From a checkpoint of a small transformer trained on Wikipedia: 12 layers, tied embeddings.
MLP neurons of a small language model. Each row is named by its layer, matrix (up: input weights) and neuron, and shows model dimensions 16-111. Each number is 200 + 30 x the weight over its row's rms, rounded and kept within 0 to 999.
After each neuron's rows, "fires on" lists the tokens most often at its 100 highest values on Wikipedia text that the model never trained on.

L3.up481,210,151,193,184,259,191,155,225,167,203,193,149,194,221,200,135,217,207,202,189,222,213,206,201,156,226,194,200,209,237,241,194,207,135,168,225,191,157,199,204,203,252,204,202,214,197,194,182,199,218,123,177,170,174,184,169,171,212,205,176,213,193,266,187,190,184,241,185,220,214,207,170,239,227,190,208,269,216,162,201,201,297,174,209,223,210,173,152,219,226,200,182,186,193,239,178
fires on: "ing", " of", "ated", "ed", "iving"

L2.up545,198,246,224,146,204,208,212,207,196,242,193,178,138,146,237,165,201,202,232,190,216,210,185,176,227,224,205,196,218,225,131,215,178,201,238,223,169,174,174,238,247,150,200,192,193,177,230,174,242,235,201,223,135,222,238,182,205,210,201,253,249,221,194,225,184,233,188,141,143,168,244,212,217,195,239,227,201,137,163,173,213,217,228,216,197,183,226,197,192,182,216,138,156,234,198,197
fires on: "ed", "en", "ing", "e"

L6.up611,195,180,205,218,191,181,274,254,211,195,237,139,186,153,198,225,186,175,211,215,155,182,200,208,168,227,181,174,203,169,243,204,190,216,241,222,179,241,200,221,262,195,220,191,186,240,190,219,181,258,202,199,175,232,229,194,190,242,195,185,197,193,189,166,250,186,170,176,186,251,204,230,248,198,244,225,221,195,220,126,224,203,267,179,192,132,207,130,211,192,176,202,189,211,190,280
fires on: " imp", "===", " Co", ",", "o", "ruction"

L4.up444,221,202,242,182,160,183,258,208,178,148,160,184,220,237,175,193,176,180,126,179,208,172,260,170,190,255,148,227,225,221,181,224,188,232,178,221,210,209,201,244,169,184,215,183,255,163,135,202,198,171,203,222,198,188,207,193,161,231,173,169,166,181,220,253,215,239,185,288,184,199,232,162,192,182,182,146,186,203,175,259,239,225,161,265,208,270,215,195,217,169,249,209,215,166,245,177
fires on: "ist", "ant", "man", "air", "or", "er"

L4.up624,193,185,197,202,202,200,301,162,216,212,144,238,206,196,171,222,186,197,156,144,228,217,161,143,202,272,204,205,212,183,213,161,134,229,187,270,167,170,196,202,190,182,207,192,215,190,171,219,202,144,187,220,205,204,215,260,171,235,155,189,207,193,205,194,177,239,185,178,209,258,213,181,188,168,180,176,192,162,192,228,152,153,176,193,197,222,175,173,235,193,220,229,205,199,220,130
fires on: "er", "man", "her", "ist", "mer", "ian"

L4.up585,232,193,222,221,206,167,194,208,207,150,164,235,194,153,161,185,225,180,207,196,197,264,208,242,201,188,192,211,189,231,215,196,152,183,202,214,183,183,266,193,183,219,197,192,278,218,143,253,212,169,229,200,186,166,194,211,143,221,204,260,251,213,183,187,159,203,278,173,225,197,203,265,183,219,159,231,193,148,173,150,160,175,211,186,180,138,179,214,229,189,249,191,197,188,172,185
fires on: " a", "w", " one", " an", " g", "\n"

L4.up402,164,228,212,196,182,198,225,189,181,184,156,188,195,220,193,156,216,183,110,176,200,191,212,195,191,231,193,210,248,201,192,169,194,224,230,200,209,239,212,239,130,179,222,231,265,219,218,210,182,204,237,169,150,180,178,181,209,234,211,156,199,212,197,258,198,218,215,228,176,207,269,200,199,143,156,168,182,235,198,210,192,195,199,192,177,197,183,192,194,179,211,216,266,178,232,179
fires on: "er", "or", " director", "ant"

L2.up499,154,174,204,184,281,200,165,232,215,237,149,218,179,207,187,165,204,222,213,214,187,228,211,223,207,240,203,242,183,189,196,174,209,212,224,208,144,184,183,194,175,216,210,203,203,231,251,164,216,252,180,131,163,230,190,161,175,216,128,147,218,177,190,194,274,164,205,209,217,179,204,182,251,175,242,213,214,214,200,209,198,165,154,194,143,221,139,179,181,246,177,210,200,234,190,150
fires on: "es", " between", " based", "ing", " sc", " of"

L3.up495,133,196,172,215,162,156,277,267,137,189,185,227,206,199,159,235,161,222,174,179,253,198,227,181,164,254,249,214,163,211,219,227,183,204,257,255,168,234,209,199,193,216,228,196,207,185,183,244,233,213,198,166,160,197,124,189,218,227,188,206,164,192,164,228,204,121,240,197,200,203,198,193,202,180,182,223,185,173,218,182,215,173,232,205,178,145,189,242,216,185,219,203,191,225,162,262
fires on: "in", " co", "o", " publ", " Co"

L2.up90,224,218,166,171,197,215,170,166,192,197,234,184,199,164,256,190,190,199,182,219,116,199,211,203,262,195,220,217,197,202,159,176,195,217,196,252,171,149,152,226,238,154,188,200,217,158,202,250,191,220,258,183,176,224,223,179,243,176,176,225,225,151,172,243,189,174,218,194,205,212,233,208,211,185,224,260,185,181,194,169,237,180,183,183,165,212,187,221,230,202,247,233,196,173,221,242
fires on: "ed", "t", "c", "ad", "ing", "st"

L8.up520,194,193,218,186,274,171,207,202,219,212,176,166,168,206,229,188,194,195,192,139,219,175,186,247,220,229,181,207,181,235,255,193,203,213,232,172,259,205,158,222,187,191,180,227,190,231,206,195,194,226,158,158,190,201,282,202,204,239,282,240,183,215,177,187,222,193,163,185,213,206,210,161,233,186,191,250,213,200,217,170,203,178,232,193,177,205,236,216,244,211,160,179,197,175,212,218
fires on: ";", " be", " been", " e", " (", "5"

L4.up540,168,215,189,208,205,170,185,225,210,194,195,207,199,144,251,160,211,144,204,179,165,207,184,254,199,232,159,208,185,246,199,206,197,212,196,206,191,164,186,148,187,190,198,241,234,203,205,216,175,185,171,198,190,188,231,212,207,187,235,234,184,192,183,250,205,170,183,190,126,196,219,169,136,218,188,250,183,211,174,206,232,243,271,172,227,139,187,267,238,217,161,166,207,254,255,154
fires on: " e", "re", " se", " bre", " be", " le"

L3.up41,233,198,195,159,204,197,290,199,200,170,171,182,203,184,188,138,184,168,178,185,203,128,247,201,179,196,201,273,226,184,174,238,197,181,164,188,224,201,253,165,200,207,190,195,215,178,147,148,155,187,250,198,211,213,193,183,171,181,191,197,229,218,197,224,202,217,215,245,174,190,211,187,142,192,203,188,201,122,190,191,232,222,172,229,182,205,199,252,229,210,208,190,170,255,181,163
fires on: "ers", "er", "ors", "or", "her", "ars"